{"hidden_act": "squared_relu", "rope_theta": 10000.0, "rope_fraction": 1.0, "tie_word_embeddings": false, "extras": ["capped logits"], "init_std_up": 0.0197, "lr_head": 0.0111, "schedule": "wsd", "decay_fraction": 0.905, "doc_mask": true, "train_tokens": 722700000, "dataset": "wikipedia_en"}
MLP neurons of a small language model. Each row is named by its layer, matrix (up: input weights) and neuron, and shows model dimensions 192-319. Each number is 128 + 24 x the weight over its row's rms, rounded and kept within 0 to 255. Numbers have three digits each.
A block is one neuron, or neurons of one layer that tend to fire together. After each block is what it responds to, as a language model described it from the Wikipedia text at the highest values.

L2.up640:151165134117132102029121116110127134140080120135156113167144128143131109160120142161144145103166149138063129152153123104121104120086110113135115098109132107141173137072126092134103132157141099115104143132143142155109063129092095125163110141108114133110106124099150142138141156125117147110127143118100064149158143114084155128126121140132106119102119126136110150106112116145117149123109
Responds to: Fixed-phrase completions. Tokens completing or joining a set phrase or compound: "all time", "years of age", "airspeed", and spaces before "water skiing" or "hard rock".

L2.up1272:104123168132145151122136121119141120158150116121118061129156152120123110158107137172138083118144157098128184111134103087143122068130095113133092136131144136115154136124113072079081120158091105128139139136095153116143133116134117078160160139127149185103129148161124102140110162108150136111096162107112103106107111132148122144162148081160109121138115114080151116122157152113130172136124
Responds to: Verb stems, often mid-word. The stem of a common transitive verb, often the final piece of a split word before an -ed/-s/-ing ending, as in obta|in, g|ain, of|fer, take.

L7.up68:136149151119128139111138098128117120134134120112101152100144147094142141105147124144150090105200106114130111162148113118131115099120099151110129138070133100181131150157104130096109129116092171132137109150132120107117135113109145110088164105141154138125140113116129098124097147159142122112122132130151113118124132136150107142141129107090129093132101131098116081096096113138144178105072
L7.up319:132120164110149109117138122124122135164158152149107144128144144141129088126121147157139177109118123156133151096112099110134114077157099134131137136073166121100129144123143123085142115110110118131125130096103118167151109146152129121117152147121122143165122120161110092136155126140145153121122144123137146142086167091094102163128122113165091164129161107118157116095130184101132166126123
L7.up726:106084128098108127104083140143094118114160118147135121132176129147114157137140098172123148124135116150138090152152132117146168096109104082121123093092178119158123150183165108088152125155084127171136098110115134100155148161129126121122145122130114144103105124099135107102094116115137108087074124149180104102087132124129110182103094086152129116120173121138141133128107148114126175123140
L7.up1075:115158136126109142116153105159119150163140172128072159091130117140122080125101124134187148118154095118136138085124102103097135111128092141130132120109144161144100173130163122126105121151142114123172133111088130145156140128083085117106116087188105129110159133148129130138105148109130151133132140100181115091151124103151151123132169141134095152118123104113138073131135117070148146117156
Responds to: Transitive verb stem completion. Word pieces that finish or continue a transitive action verb, often after "to" or a split prefix, e.g. destro|y, re|duc|e, protect|ing, pur|ch|ased.

L5.up104:086068151134130128095141125110161095169113118185123138077165137104097123101092145120120151108130152149143132121146115131150149100142117091161118159129149105114073153140110127142071138135146159120131136116115133128141138144137095142138158139162113093130153118107146126148172126106168079122158134120121095132110104110138154133152146115089130129133135173116126159143160110072119122140157
L5.up148:128127158073147142118143154076167106148158138179120137112167133145093114111113139150087152153126120169132113137125148120152133086146108147138170156120138080099112083166153084100144082135109113113123140099119171050154143152145110144096168130112100118110094097108144105110125093127142135126124114127115105116113174121149142162120114116100107108161165120132087154146168160143145118170127
L5.up176:108115112102113119120123114136150112093146089146111131166142128131109098098095107159156111111110121147160141087144092081123135059125152092130144162097174133144161170152121092130099073144095128122156120112117155101111130149159112118101147109119145094121129117136147058146139126125157114136135166119122141108192119161142095153133149104129137123113158110127143122146127142121116157127098
L5.up246:142166150143174105152139154139160146189118129144138124136161103171161117084100103159106136096109150115114115134160166098126138105110117111138163151167165129134133119106136112106151110163116130140142130116132173178094115130135122125139139123123134168082098121120098100119089136129174128141091162143120105157128126121132099103134140095122158092117098114168133121148122145117145153132127
L5.up338:141140123132121132111154125121135081149134107148115122122184137093141114110128141175089128119124077112162117099136122086138139095109088109158117149123178106122132142160113112098098126140149103100141110115117149121154125110142132128143110125130132186156153103150120073108148136114148123120143145139120167134129152122099207146165116149137074146132132139124112116134133164104106124130151
L5.up412:121150124158149132099144148126196123128130123115134152081140150100125127088110146131162089143161143112133150112130109125132089094110127146158108130109104101087153124136147133104098142126137119137088149121087117158146091137114128132094143150145155143147156124109123107131136092092122182101106159141107116150091139111143137089142145137179141109133095120079129137085129151105117148152110
L5.up625:135130101137162117116144147131136172144150134106113155155130107163110170090097094094151146131162150066118118143117122149155108103130128120135103166107133160151130144148182101091074156139118122102099091120094093164138167115112135130090142109118152154138143151142149092147178138162135174139113146134140105119142137128135131104128139066097095101124169136116140112140128124101097156139129
L5.up745:133139175121081111123138130120127126148160125141086096109125139108153082142117120152120147109117122101138122076170123109117144112137125116142112174106145122119140145139118109080142104147153115145155132118090130128133133146098082087076138136135154158098144147174139113116132143112122147091105133131141096142114157124141123143141151121163114119112105099068151093134155153065153173136157
L5.up756:135169124098110139137149125125170073145153115137155118140124167141138116162121135148146099129100092121129132097132148103150103064112109105147113146088133128131151132156120080116102096158118125106144117113095131103146109103134120131113176133123127176089146113159158066147111151111147125141125160118111146200173117130133135175158137089147139110152137115110112150100130133114136191096126
L5.up793:117153135123167150110071150121103136114107142110099117110136133101094140114101116159157167119111141117083095159101133148130143105134122085138154127100147124134125161143083115122111117128162105143101122109130138134129159121099134131132091123179132083107128162103154125119130128069118150120135119166157067116096131088100131154137122115152073133098124137112088118113115108131133115194139
L5.up894:138128085102122146114086115181121105146114138164122130131152152105056145109122174138150131108108121155126124093091093088132122127114144097135159147123115086178128184159106148168126096105136073114131130144138131155139131121134112160166136134161133139133085133090107130110151054117156131110170127124109122130172112133129117158158122115142113109124091124096094128148108189123105170096139
L5.up939:161125127096112152090121111144147138148117090127132116118187135099046070137088148145125111108138153099114105156149131125154161119135114119154119132106141088109145161115110109142102095104091161121112115147114123126161111113154125117140174132140094153146111117163142107104132083088149156139122150141110147129136142109117151184167146102145137143131157126127122133114115143133095140143117
L5.up951:144123137124117100089121116115141131141135131116075114141172157135086100127122165141164119083113113119133143141122129130152110071137151128135103117128118132105180136136112107102147123113136160094099112107113142132142137133131123108121182126126156160119113142102093135131153129124145093096121174115103128136116147089154146123121127119125117120134169122086110128095157121151128143104134
L5.up1117:158147097128112139106120098115136174122145134162124129135122112118107108094121118142134126156119149128176129162151121101168104098117112139170135135093148136116135095159128126173082114101139125124110131102114138082163139116117138143095144122090126131132117110128137109123121140128153145105101121132121115122168121079148121122189179068134141154083120166131085111121121137114145120097135
L5.up1245:092159147146142120103148133142129143152108130169097147082145106130116095108144098152158114122117093107126148074152130123093188123120145134116139153097112142154104173104075113100147136102143128110132139112136119111130153138131090152140144148114108132100102097134115107132135127104131104105096136141148114108135069125145134099120139142118140115107133088121141106144095128138136134128124
L5.up1260:160106106166093149083159166115156142152086130158110112126134148101118083095102108124159079093123116109109141105163124125131127125152119129143117151101140071108114145132171158136091128114141107124106105100082114149153094173142140107094130144115135138106176167152130096146124117115141171125116152133181163131152113152121133100126122126122120143122135121150116112128142156126070170146155
Responds to: Verb start after "to". First token or fragment of a verb right after infinitive "to" or a modal like can't, would, could, as in re|fer, con|vert, p|ursue.

L7.up36:124105130153107147118134140135093142100186129105144129123109086139140112161177091131128147097130116149138155170146150187118156122127120151146107137135142114164115139123165126161124129110133124128181155134142162128089135126119179101150124105155102116121119158120144110141167153132140137135114137093098076111144134136165155103113144163120093100099116173100104128077122146128152108129166
L7.up336:099166125090136105107152149110162084140105093134122136171122130136116114138122123094111102144129131088113135141143115102112112113143105128127182163126128115117140151161119099123128092140131065133104128121145097108125137183137112173158170162129079131152098129116125127179091140109166080123117150159090090165116095141153099159093080161192099127098137142112122146162145143141118150116165
L7.up715:106057110123136124105161118145145158119106137152140156149124140104113155122110144126126110117112124114116079134128106143123123113150123177131156132115132120116139169169182090125122139094141106124132120083138134120089093163180130118125152154131121127127073127159116108118167117125135099101104126112093139143127144151113121134126148142138184124137157133134109099164158173135129130118099
L7.up951:125130097091141182133133157079128128062137160113149129123131103134132110121098127115096094118147150150116154140148119078150123117123104123162110137130163145165109134169148127134146140141134138132134112115161095108086155151120123110156094155122091148141139158114130147112148136099145159110122084100108096160162146185144135154131176134150093108118133146150119131128151080116096122132119
Responds to: Word-start boundary tokens. Standalone spaces, opening quotes, hyphens and dashes that begin the next word, as in said, "We..., the son, ex-boyfriend.

L5.up2:144100108140167111118115141136112126110164162112114097124170094135152132125097140139108111126115105116164127153134138153182115137126169126148163121136105121153149140108142119121096150121135148130128149135133124126122138127133137114072070130114135114155137152108085093133117120110166134127133114096133112107107122098122122081086126072161175154083198155123109111128161136123129162172171
L5.up74:087165136110123158133156103160149092115111125152108145162110111102089075108119102095154113132077125134114101094145151129139153129138173102153114138121109111140134112159131097121118128124094109147093114154132116118153118125118162159149127108152095137126117168152131131158133108100117138104127110123127105181142129110139133149117116123086149121143143161127109142112126155115148133115123
L5.up380:146104116150104133070095165115141134151122148126181141166113144109139140132099159129116138162145072112114186126163109130150085137104139089163132096111121110149138089138136126063130149130115112155170161148126107160106144122082145156108087104151158119103135117122133163093106138173166073109145133133138139126108112060148138117095141134133125137119124205115116109123158136103153147102067
L5.up409:180093111137152162086144127113150119077115114143097133137126153149123136106120105136125107119125157111104117141117122154149097098100139159137109107109116081115124116141127095108075087142153128121175154107098149101125153115156123112146131128125101110126126149111114136142127130108116127095112094170107072160143176127104123125138149159127125112118120156075098095109175159136141134119174
L5.up414:138170135071142143104157141089129163092178119111157153086126140128109114108124123152162168115081139113132119146105119174153135159087112102125117166135117141117139149106111124094143142140149112110123188131153123091105142105134096099135168126145162084142188146102201139166149111118146139152144099115125122162141151147114133108114148125155143174114149112121117113128090119142149143116125
L5.up444:121101142125111137135109152115166140101136147141124117155101118126125099108141104120148111117128118116140113157128121133121131100103173130108089145103093104190159130118100117132127125178157120140133177085145150133122160093120058099119097103130133119134149154105150092113147111154109122149173119107144106127128146117141118103122148111141126192126119153091110114172120135163109129132142
L5.up549:137135170111087145102110113123146111129159104140101116155154108147144164128118142104131101146160142064124161076125139159124104154080111168114165126124136160120142115124132117127118111128121125161108102140143118134132121102118158094098183126146117123145130159140125096121133088128153150115164123173104125114117111119106126153159115100103101203098141165111134124132089135135119110160083
L5.up593:134128143134172155128121112120137090116099133126131090113105116127135107158070160136132067125132163086137093132148125093093125127163153120145155167147125105102103124108122101108128141113094148125121159055110155116129131119134163146127118152130126123094141138129089114098117116120107139085124119125127171128115123122131137130134144124138178114132136116085171093186142114121117110121138
L5.up663:178153159147127138119128155150120099117120124153138112105155138121108159135109144130138150099130114108146154144131180144108119125118159113129148153138100082112137168092111128123125157091143150134155126135108094100077117101132152130118132104120135135140123128109131135058132090084103126148107125126125110136137149169115101106118099122087109146061111171125108156138133141148116126109143
L5.up694:092116166117132145153124154133144100119094120125157147122132141120138142109135166169103156163167127105144150120147113122147142178107122126079124102126106093134094110100120111149145161104121126119142196128093119110123118101074146133122153158145143123131116133101137089096164140161166142114144140128140162138118177152151161133120141097103100086094112076121125121105137151117130085147139
L5.up703:131164103112114082114141098168147109130146105149084147164164167134124095135154120135099157116123154131108137177118144155128104140126118131113157107134087124119092129088162097073111125081101153114133136136144082086120114143164124128152133143151152155103129143146142097089113125120111166126119089121161124142132116119138134143093140149095091127144106146154120107111136163118160116102124
L5.up850:138140120111130096089174156152141133153116116159170138150119126115144147146103125095129117142145108129124090151155179108132097143132148122118137119147164121136136119103121116152108119102115145135158119129095179129125114159144152137091097156156109174099133096144117107150115134133167087138149132115099100148141139136117158115115100103157133134156127178106105101135109149145106125135157
L5.up853:138148099108120098073141115111134064148146173116135150125128087116101145144113123096127139155096123127134125106122125133143112161080141127141148097115112088117104128112136101121083139145088146044159135127148172113110110143119141111133111094140130135129142136147119153143107141093139090110120132086141120169099126155108132127112118123126170152130165119121099130104183114139110113141143
L5.up1066:123130148101141107096167145126121124102110114130088151101126129118105180167107140107180154140144137077143098135123128185128127139126132103117157129114128110110099133146160128135071093129082095119114154121091123109174152135138162131126128123138128154125133139108125165105142124113090132091170118131118121129110114147099135165100137139159148163101134126121100112113134150144136155122152
L5.up1152:117101116148117163133123163079155140099116089147115124145106129111141111125098096098092141127120157138127166194128102095136103133154139138143121138129124129126118115088129131131182130150137105123145126107135111119114069141130120102127152131143140093116151109085148099091154122109154141131101106066129134137099121128139092129127090158112149126121117127105069129115117140113132191156124
L5.up1224:143146171110169105133095142135161148094129133136143134163122118114155120172109107130127101129174124046149122151133129119101107146117129079132134138154101105144154123084128138114104141153128134137157155119159133151116106151117105086141137110129120148110126160115127134167142139121152152118139149126074088106109085083124103106094142123132120128101141089155115108120134120108131130112120
Responds to: Noun slot after article. Fires on the token that opens the noun phrase after "a" or a number, e.g. the hyphen in "a 50-year", or the space in "a ruling".